Weights of a small GPT-style language model, trained from scratch on English Wikipedia: 13 layers.
MLP neurons of a small language model. Each row is named by its layer, matrix (up: input weights) and neuron, and shows model dimensions 48-143. Each number is 128 + 24 x the weight over its row's rms, rounded and kept within 0 to 255. Numbers have three digits each.
Before each neuron's rows, "fires in" lists the words (lower case) most often at its 100 highest values on Wikipedia text that the model never trained on; "fires on" lists the tokens most often at its 100 highest values on Wikipedia text that the model never trained on.

fires in: "at", "to"
fires on: " at", " to", " At"
L9.up716:158085146125144142119137086116141142133144110145125131113145135127137083080144160090096144142103154155121152129112135111175108121149102126143164085117105149106117121137109132155126115066170122116111141167128065154081108160143165107135112118165142121098114104126133085127139110118137116126

fires in: "his", "an", "a", "team", "of"
fires on: " his", " an", " a", "op", "am", " of"
L10.up1345:153154112089127203111143101116179075148127135123146161146097152129133143119150105165134165138113111133096102131098103125087130135129179119085099101114082145121144138122117133131137097144098089166159140127130139141102183127128137130184128179137131150107120160138121130143115155147114140181

fires in: "and", "from", "by", "of", "with"
fires on: " and", " from", " by", " with", " of", " Re"
L5.up679:116135127119127117127140116138177149124124115135118146148102147125158135162161127145145143131136105132125114144161122115133122143108132126127144190107122168144137121116094135113122123138143136152153123146092141127105081099151120126116116123163148173091144120116134152142150128168147120119

fires in: "a"
fires on: " a", " A"
L9.up317:133110135095137110124113152124140139149180108146096104135124136137138122096135114155104136149140193102142133155118133129128135124143179107145088116119175168145123124060115070163146130109125148154128119146111141119138116098106076102093116105119107094120097110133123139151137152123148100137

fires in: "to", "it", "not", "and", "that", "you"
fires on: " to", " and", " not", " that", "ly", " it"
L9.up827:199164151126090120123146148097080107140136121125086155099170153115132084129114137140135119169144149138150107109138140138138102111159124156178122140083131120135142106128146138105130138096158110102095145153148136143124085110116137094169131099099093124087126128117170147139135151156113136131

fires in: "a", "an", "hua"
fires on: " a", "a", " an", "ing"
L5.up8:147138124101115152132130157148170104130162102118129144140112110112155117103135107151151119099120198139124141134094126124107132093087148129145133108129095101118129143129139166122126113118131133135139135090119129113133194167155133162067149109154151159126155131148133144101141138134105098119

fires in: "candidate", "votes", "signed", "out", "to", "in"
fires on: " Candidate", " Votes", " signed", " out", " to", " in"
L5.up245:119120114122177054085138110092139150156177132117116173124144118159150134136134133129154135082127123128200120131161149130157136126140172145118104100133150148156149135094142121145124177123095136080168134129123149136121116130124095114136168161130110139142115161163119098113126163163175131097

fires in: "that", "what", "as", "those", "once", "if"
fires on: " that", " what", " as", " those", "f"
L5.up1333:154163117149158105106175106120179173133137155120081083138109109126128092127144160176123127117137121081133122132121129081092168128140130142147130077126135146122151148114113133119120150108141105194137125172099128115141125104137142122125138145135139133118139139164158089163133203130132162146

fires in: "of", "three", "several", "many", "all"
fires on: " of", " three", " several", " many", " all"
L5.up1250:112125128139161129146145137141173133149119146136125145172121153119142129112096140078146131144129131131173127098168127149103129130114105127161138125112130168140218166124120133092102096174156124090114128107127132109141175156098110140120117163131136117118147175120136161090121122130124140077

fires in: "life", "history", "personal", "early", "also"
fires on: " life", "History", " History", "Personal", "Early", " also"
L5.up1782:115130186103151131119125086132105106145127110088144148164108105150156110109134130139124150115085166115091154110120139115124120070110124131113121120146119111109096157163116103122154095156113105131183138106145104142103130126127131137180165140114141155127113151132146154098128118137207110139

fires in: "on", "along"
fires on: " on", " On", "On", " along"
L10.up1184:110109098138175110114122119090071149183110155156107179125080161110079117145145097145133153065111130136117165115158128110119153197121142130072145168096153066115115136080115131132151095111075119154059123157125120135130135115112101101150117129108126156157127138145109115115116119130116140072

fires in: "that", "which", "who"
fires on: " that", " which", "s", " who"
L5.up561:134118105091104106129106127150148111154141108113127124137175123132115138126153095147169158117112126138154144126145113090106166103116098159164127145129180148119126133126101099146111113114090125127129121125141117134096113135137132077114125134158151100100096133146149194111130134149107132108

fires in: "the"
fires on: " the", "The"
L5.up175:124142127074154133132100132095145125128103138128114149112122115116131122134115105117130149119158149099153138100173130105174150082128120107128124154107094071115177154088126112089134107095127117162096156133096098152111132098146149136104128152146109155167120180113106151159122127115117106130

fires in: "march", "january", "june", "february", "july"
fires on: " March", "ch", " January", " June", " February", " July"
L5.up1844:136117131150129163126151126136117107134142166096198121106122085091123102082149116111139099074137132138121117155142111112151138116070140135185166127172129137120136138128149064140181132116136139135111087151120128097167136099112098111148132141156144134122095132116165107160066126112151151137

fires in: "was", "when", "is", "while", "later"
fires on: " was", " when", " is", " while", " later"
L9.up697:100130100160166126117149166107193132128121158120109112133149164157162101135120095153175175146136133133127134168109165126104106114143147154085125130101099123087170137112103130119118126142173151127144133132110115150141172126128127125180144116115103117155118123109135118156114135124151133153

fires in: "that", "which", "who"
fires on: " that", " which", " who"
L5.up80:118196138132119121108150097130116092127083126135134099093158096136126131132150130141104140131116115119144100126086096099115103128066133115135165143154101153114147114088116104158110136136144130105152166161100094163130096114129125072121104144134156135094106113133139175134122117163111157146

fires in: "was", "is", "than", "followed"
fires on: " was", " is", " than", " followed"
L10.up1866:116102113147119071147134148158146133136119145130127133134153100157067110127142129123146146153093117090124110125152094086114125120154145157083116148112085119091128129117098145132136152120162114109158128162139112116141103111144118108130107176134121182117111118121114148159166130140116087134

fires in: "august", "september", "october", "march", "may", "july"
fires on: " August", " September", " May", " October", " March", " July"
L9.up1211:116163104139093134133152125095137154169125116128155131175124117121144148105116121098128126104133088139118117168170118141112125137112107184169169132146158123120150130139101096135145112127136089090112164168123130124150079121125143169116118094140176123085141139120105168098137126108108129128

fires in: "to", "would"
fires on: " to", " would"
L9.up1342:171155089132132124128135117120104110140124171119130075090132158117114133124134106125160122164123143134098139103119133093127118074114119128163139133147083154139173143131129135135126130065177121116095142128116165140118113146092138124162132107149132153130098139118154194110135121145146116111

fires in: "during", "time", "when", "after", "until", "times"
fires on: " during", " time", " after", " until", " times", " when"
L5.up77:089146130153124120160135121110111121143131152140092157179188134145167113116123130113109155104119160100151130133133150147103099150140159110122070130152192136102149164140123128140158134100158101104100099165137098127135143109110111145159097175105127127120134168124084093161151137159147110136

fires in: "it", "he", "you", "they", "to"
fires on: " it", " he", " you", " they", " to"
L10.up1092:155141153136145110119174108097160142130120087167158153136122082097138137156109158121114122102083112107120133102133181121078147131150098127173142103155134116114162124115159144078110067155147122120144182108163140077102129119110111131133146101113139149115107120142158128124162123195156156109

fires in: "before", "until", "after", "since", "to"
fires on: " before", " until", " after", " since", " to"
L5.up1407:148145111155087157152162134121106139168111162140127120139147097121112102098152130078119118122119122164108121103136117116087140139158103135078123136144078153092100137126126156127163124137130130126110096148127099150139137108121138113130136134134143113113114143116175115160161133158102157113

fires in: "just", "only", "about", "until", "than", "soon"
fires on: " just", " only", " until", " about", " than", " soon"
L5.up1231:132113083159128169124134083119141137121117130128088140131107157084117113130125103121109112124087124155143120105151154131119155122131129096113155113150158126111125161101044122110103066121134113088117083149111159110152150147126095117128134131122113163157091185140103157126113067146115119129

fires in: "first", "last", "second", "debut", "opening"
fires on: " first", " last", "th", " second", " debut"
L9.up834:119119123170109144139108118142092132120108114133122136131125154159073122104122130146118118167157152125166137155144116117105140157153145147118106138142148132151113150159085128147133093118151092166105091149076114093129095113128111171079130134129143114158155151138090111159153160065097157137

fires in: "is", "has", "have", "are", "be", "been"
fires on: " is", " has", " have", " are", " be", " been"
L10.up761:141123162152115135117118174146154108149092124148091119160160101134134177088128128152130111119136179164189140184133105096135085120129103152126115105127114112095111126100124129087160089169111102147096146137107080111134141124148132141150104095165125155150135152087133105130092131123124107171

fires in: "which", "it", "who", "he", "was", "is"
fires on: " which", " It", " who", " it", " He", " was"
L5.up1826:130179131126107113110118123134115082157159145123124180113172140146104114110179094110144132102109162139113122128117111111145136075151118063133174132097086144130132156128142143112127116114168108167128141096143127118156167104106190161108103070124115098148092102118187106130123166126123120120

fires in: "of", "to", "by", "from", "on", "part"
fires on: " of", " to", " by", " from", " on", " part"
L5.up112:121108123127109081161139122122096142130092137142142118138148132136157121124123118083129115173140171101134127140123138112148079146118119147144149150123127128152125106116123142123147156118122141078112130088155096093157113116119061119089177166142181138146117136091161111109107139150166128146

fires in: "in", "into", "at", "on", "from"
fires on: " in", " at", " into", " on", " from"
L9.up1149:144094131119153129154119140100100153114116110109125141105107139130135110127122127121078132155109113120135123146165127154169103149106114154112132098118147116162148166099073106146107097127149151170125135141094157145132110116119168092134128104145132116079141160137122116124167099152122065162

fires in: "i", "he", "had", "it", "they", "you"
fires on: "I", " he", " had", " I", " it", " they"
L10.up481:189126135091109141091162165133119165119142078119180156156125112134113143135148141112112123161148141119159116121142151157157127074132138127174123110103155131082148097144122162105127141202124078120120167130109160151117105106134140106173169109122126138103141102127166153148126132157113173154

fires in: "on", "at", "from", "to"
fires on: " on", " On", " at", "On", " From"
L10.up390:117108080131140111118133136114106161165110120121155101111126124116120121156143073123137138161115159113145155188174141119151099148119110128137116130119148124129124136144144128133087129140114129155128152160134106142137111150149111138124123123151154145137134138144097137114120106132108105145

fires in: "a", "an", "it"
fires on: " a", " an", " it"
L9.up1226:103117122119121111125106097152161127152121093153135127101127124141121115107126104140094110170124131096131122133087176145138121119168123154164120075106138134150140065115125136160124131134130119135118105136143152071138117124147143110169135072117145152096115177122181165110127125158119123157

fires in: "to", "could"
fires on: " to", " To", " could"
L5.up1012:148118066131101136098117123125132149130103120130129137103102106141094098166110140137130173153142137132151131165113165164154136119127104122149090099155137144103203146130117113134100165125159135143104135151167146131098134131127117121130135118113133124098110166085147141137137130182115060080

fires in: "at", "by", "his", "her", "with", "on"
fires on: " at", " by", " with", " his", " Her", " on"
L5.up184:080143133136143131147145112114117154169110178143124106140140132125122147158152096148117161102117133115088105088159131115133094125121129086129101155175126165130156134160123127113119105145151136142113115095147119087102137105126139118114134172131160170127165087148127149182142114090173122122

fires in: "first", "second", "last", "third", "fourth", "nothing"
fires on: " first", " second", "th", " last", " third", " fourth"
L5.up1562:114156158168118144171126106098114137132124135122097168115111127146151111120128122172141141143108180088091095112132114093118152146128088172161089120160140101136152141156124110128118128174143126139152127139099088130141137154083126122133152141107123107076107148109135138138145154093089136157

fires in: "his", "years", "a", "came", "went", "as"
fires on: " his", " years", " a", " came", " went", " as"
L9.up1690:087114119116141134117100150107189134114179128116134126117153139127149109146093121127089160111113169133141121138135159136120135087143160129092114146121115135127089144124140097145137099149133142152128149106124139100116149153101128117144153148159090144129106132138135102118150141111104117148

fires in: "there", "that", "which", "it"
fires on: " that", " there", " There", " which", "There"
L5.up1824:158134110157100102126148120142231118128092196106172141143138139182127160084106130159127154129143121114101114102142141115097121114101110124142111118143150148132138146106112153107085119090145123133150089103140137116130084108141111097108155134111150170124144116129172158165112144092102166108

fires in: "of", "on", "along"
fires on: " of", " on", " along"
L5.up671:139121054144097123112151106158137110122162113141134151166148154150145104096116112128156153128125144149101137094166135143124105120116101133065114129115132121130111136136153105148123136139099114136129137138131109093103154104106092116124101163096111147113168100154165124149100196109102098132

fires in: "the"
fires on: " The"
L5.up524:107149143177117084128156149139131132128126143135166158094124087137154145108140077115117123151137119094098135160136130133137107141163157108167127121115165129126117138127122142108137101100107140157134185173132170146109136124146169158138176159134136179154140141107136174168143081138156110132

fires in: "had", "have", "has", "was", "is"
fires on: " had", " have", " has", " was", " is"
L9.up600:105091114090136103119099157155182116154121132117115120141094187116128110107147120122162183146132172180130132100160149116112128120119115128131145144133147151101190106143145102124147135173147117151105131095105122074153134137108107138153081119134121079110161117103147142118101119157164122147

fires in: "it", "that"
fires on: " it", " that", " It"
L5.up523:141152109134121101113141123076138151129103107149177116100157182129081132114152127128148113145139125142107111116109159143130095083116115123149133133153138147116155156143112137100107127122131140172176159118115150147122137087124126116082115070092067125136131106127157121136123122120182103146

fires in: "a"
fires on: " a", " A"
L10.up212:166105137131116155100093140117110111110144123064132124122124114166118119094135134092117116131159125105133144198065112157114097124165149116119124108117171115156159145087106143170093156144068178135166131133124093092136106098109119154117118114152098132134145135127122135142125112130149130117

fires in: "a", "he", "an"
fires on: " a", " he", " an", "ve"
L9.up1777:168147125079149122154139095116134107106111098150161087108089106128126167096138071146136144149096181120126115164100121097116123115168143139139199111170200167140125146188150136151163107112139076106147142156111102116136119133166108140115148158153100138131122121146107159092149067152098159117

fires in: "was", "is", "has", "have"
fires on: " was", " is", " has", " have"
L9.up1563:076127145087118115148154135136141086109132145066174110160145158119107166122164133113129140166133123143137128122118139132089111137131154159127101104144138111124142109141103139145106124114126124140116169172079114111128145136094105161087123135106091102160122099122086189149100146148158168160

fires in: "not", "last", "only", "just", "t", "first"
fires on: " not", " only", " last", " just", "t", " first"
L10.up1811:137150172132151125079128138107113128093083120125132151106111149143096107123136106111112169111064173137142137139150100070146159153132121158144128101159167096132168126154034134123167094119130130127138123138136151140136119094136159099130170129096148120100116117137129132116103118129132162109

fires in: "was", "is", "were", "are"
fires on: " was", " is", " were", " are"
L9.up1215:167102162100166110153126176137141111139128117115122147127154117126120171132062127106149151179106128113109148129135141089140140111109163134123151158119110151177135120122135103148130217112147160131130114099160075101123100155147126157165102112111131178080138172092156193127158121131084120133

fires in: "november", "january", "october", "march", "december", "september"
fires on: " November", " October", " January", " March", " December", " September"
L9.up329:116127146145133123139124204124118120138131112147127119104100103089120131065155094116175161141131158144096049131112119133088136125096129120152102138090139063125168160153122134180108125122139111139125139173125145109143093142113143134139144145110156088109119130133092148141115143105100126123

fires in: "to", "would", "will", "can", "should", "could"
fires on: " to", " would", " will", " can", " should"
L9.up1506:100122079109116116110131111142115123117116131122078177115127135109143104116115109122095131128125113126095122117125094121139140107151134131138099106161109143138145126147131103112073139154131118115060138155136107125154145121113180150172127132145133136119124123093153140097113099110114136064

fires in: "an", "another"
fires on: " an", " An", "An"
L10.up1851:158181141122157109114121106101087121174101153134161166117104134139134161155153119153143148117121136120137130136145148129120112160133102117145129099117125142155181115111148137138121105178154066131138124181138107082135143137126137121099051145153143152116100136095121113064126135155172153115

fires in: "of", "in", "sadf", "on"
fires on: " in", " of", "F", " on", "in", " V"
L5.up205:132137120137188101162104106127126152112166122082107149117150098162137141135160106112139116093099135133131118187137123147090114144113107127096116127125141164125202160139133134139077115101139095094097149160127117130159119106117125132148059077163122112135155158136175123110157150120156093132

fires in: "after", "since", "response"
fires on: " after", " After", "After", "pon", " since", "cor"
L5.up1483:124114117154139135110127111145170121154133104148147141154103130089144109121138081097123124108113143124083093105100145135084136087171126134098127120120136176118126142071050130125179163145142123082146127147158065143126113123117116154158127075125129132101131119126105153114138159103104132138

fires in: "of", "major", "11", "all"
fires on: " of", "0", "1", " major", " minor"
L5.up1362:105105132115119184118133143141126164150133127137145110136130119167129095170108135095121126177108115101108098147139120115105141135126083129138082114137167172131153153143107116147121130160179100119142137111098146137116098146144119092138127156139135132124116107174136084099162128133161123057

fires in: "to"
fires on: " to"
L10.up291:171106155144173103135105128138098159136146156134168148101115141125121086155149101120114129090127148153115093131118154161144155094132153114119107147103169156120134133140114104136115140131145148168158160149126148152113143152090105069129095119108141112158130127158105161137083147138130101088

fires in: "where", "to", "as", "age", "for"
fires on: " where", " to", "age", " as"
L5.up1192:139123109150124192100160113138148132147116111153121117125132201150135104123102151137098137080130153143099144146099110093169147141160153153145134171155128173114161123154076105151142113117106138149125111119125102134124094139126153145135154156104123139087111106130182132146133103150125142133

fires in: "november", "june", "september", "october", "january", "april"
fires on: " November", " June", " September", " January", " October", " April"
L9.up854:108112120128135107119173142135100129140130107166151122117141109092121124124147082107155160145073107123126125113145119117127162151121075173122160109126114111123160132144139126167154126123162116148121096170141100112126117102113134145163117169086099150089111119177106108155081169119123114176

fires in: "to", "and", "help", "helped"
fires on: " to", " and", " help", " helped"
L9.up1592:155128081113128131124152133153105127153094162124119105119102153151137151111146116113169157116165122116136135104139103155100147106162167164141145091145129119127121082141099170133142104123122130118086156126127156129116068177115106109147132174132147166110127102139162124130142177159122131146

fires in: "was", "be", "first", "currently"
fires on: " was", " be", " I", " first", " currently"
L9.up672:128123161163117169144144115124109105134081136123135153145120188157119136116115106158108136126127098123151138115098067152160129117142100202107117150176113113106171142156132077125139085114093143133144127153093159140125133148135152111177126109155120143149110125132140123130108107125130103160

fires in: "as", "and", "the", "s"
fires on: " as", " and", " the", "s", " keep"
L9.up1456:138134170120165094148103131121106144111137091114136167132159151162157141107095128101110152137095120041072126115159145156147166108123115131120134126135131173136091124108078153102168116112133132151162169177099132154139135136126106149095089127121162150152155169090139115127109128137160118133

fires in: "as", "than", "what"
fires on: " as", " than", "pa", " what", " Para"
L5.up1694:110116054114125098119132114100092146154128085116105136145118121110113118115118103142153173082102117142148160090110156078152166177100154167083158106080146095142128132120134106105106107105102115159131142174112117112135105100133126104108122094158116144162136122145112123172169145131094158085

fires in: "not", "t", "originally", "to"
fires on: " not", "t", "ly", " to"
L5.up1809:157103120136116098107100139089129154131114104113133113138135123126104091140170138119171110152138114156144109107098136138130183078121126119179142125121107154120142176142136091145143197129103143127084098106116127121108106115134091078145127153152142144119142097088179127128089150157137144133

fires in: "as", "asks"
fires on: " as", " As", "As"
L9.up300:122086092090142149099135156083126167147125085122127137140129139149135121134136123135124142100095116117140134127139117077139160152132147118168155109150144131117152119130130146128155141125178146141129144146122197168134146126117130145077127086132134129137151134102140127185084157091096127119

fires in: "of", "part", "end"
fires on: " of", " part", " end"
L5.up877:094103136147117141134137106101114108139126150148155118099117101112095121180122134147133133152140131111104111125167151133095117138090127127151146122093116135146177125087159149105162158181125132125092144128128125124128138119144111113157126131137135116142125133119120156114136146134134114155

fires in: "an", "anatomy"
fires on: " an", " Van", " An", "an", "lan"
L10.up436:113153113128158142107128123097119133126097164109108124139138129152107145153147151162129096131118105138147069138142117110142116158147149154128170118126111124129123137113069131149098120118118083164150121166076064118153134110059111128101139137172153138112095182134133107082153118119122090128

fires in: "was", "be", "being", "newly"
fires on: " was", " be", " being", " newly"
L9.up1574:163128153149147108140124144143124043180101147119150121137137145104133113151110090158173136128129120127168109134112080130107174153100135128078145121103096128152144126117149118130131115115147137130114128130106161117158150133138133153169111118114089142154121128097149132140125133144139108115

fires in: "may", "december", "june", "january", "september", "august"
fires on: " May", " December", " June", " August", " September", " January"
L5.up539:145095104126091164148153146102137085165140151109121160136142094063149094110130145115106148132130118119145087127119082131136158166122120139169167136112123104165140154101125165128144159144168085108153121130087072123086125110128138113165132135109139144098099135133107117121096122157139106155

fires in: "was", "were", "is", "been"
fires on: " was", " were", " is", " been"
L9.up1128:166103145127108119138105149125114163129140078172112116123147147139154145100146133134135167140162130150167109115098115094150159083105134141091097126152158126127155126117102116135128122142172156167089161101105101124129147111153135153104132096136156114129160192129137116118128096165180175157

fires in: "by", "from", "at", "in", "on"
fires on: " by", " from", " in", " at", " on"
L5.up916:145133138144108118131122074142099110117127146134123130130101114148093117109093135091098135105139141130167112103127112115189118157087091131130092126149156082164130122121154108131152105105123112131128118155095130149084117120113111094124106102133119124108118133121118119124128147141125104120

fires in: "of", "the", "a", "to", "through", "along"
fires on: " of", " the", " a", " to", " through", " along"
L5.up1121:181136120093122153124139107146134114153158127143159107142182144097126143142139120147137140134117153140146132132127158123116128169137150130107148159113128144140093160104152126157087179122140127154141155144145120136118163148133106126140115108143127127119130166110109108132120142120090153082

fires in: "an"
fires on: " an", " An"
L10.up1287:111186134117116137133145117124106128131155112130167126094150122089141154118157161150099158136122169099097096138105116128136122127155149128176184139120113148100094084144098144136135163134136126087112092137124105102120146138137106124147148099126180134108107119118129127177100115177172147114

fires in: "is", "part", "of", "was", "are"
fires on: " is", " part", "ing", " of", " was", " are"
L9.up254:122112110132137162129114113088128097139108117155113139114094117112138171146141138103123145120095143176123110156164085127105127108118152157118137106120121111153137145143127145107135126135104121130084146137101132154151149109072126174099129089115080125122141143120151160102101169134164158173

fires in: "at"
fires on: " at", " At", " En", " E"
L9.up1054:125091114101120146144098097113149123112151084115137126161141176160118105104133102099155146142182133096085112132132133097142099139153131135149127113081130110127144188140111090175117138126158151105093157165112125156123139125130161116127128149088122101151105092101102142146161093122136127124

fires in: "of", "the", "some", "all"
fires on: " of", " the", " some", " all"
L5.up398:151160122100144116087144101147107147132162120114113135138112123119080109126103116115105147147118158110122104159153137106141123126133135127152144129076108113131171173088076138153145140118142114107108156125139149112112141132133130083111106138117152161119152123121135112084134094122165142126

fires in: "to", "of", "in", "for"
fires on: " to", " of", " in", " for"
L10.up352:149131102129167124117132096133079120178134126141123093148138140153154111141141108126123187125139133097103056128181151144106105090097120137112105153143088150125124134127048130121044182129161130152121108168131120129128097099123112134131101137140131177130149158124134153095189154115161110083

fires in: "a"
fires on: " a"
L9.up1649:152126113096097089172105156148121140120160096118114084089160153176123141073117119145093149146089143084162122141099144123123128127120143109129126131164157148101135139083165126148126130115115125104096139164110111116137117100124113134134136123129090169113106121101119145144139136166119122157

fires in: "not", "no", "without", "never", "to", "none"
fires on: " not", " no", " without", " never", " to"
L5.up1425:157113140131143118138119151130111191102135089128122127099070147107106096160169091160164110125114114101109085136139134139163112047107165131154144113141109087146110199099079090104138164139099096167134127114117114102118171123182144125127157124140133112108135087138142098144124186173138159135

fires in: "of", "joined", "by"
fires on: " of", " joined", " by", "1"
L9.up245:108108083099104208131165155122129138142124108156126130109119171162143166134146125096157134139145119149122112123149133132168104075137114149134131077105161144115132129115127145109132126116140116131147121150145131096154115139166106117137133118149159136079076122140116102140105101082148147100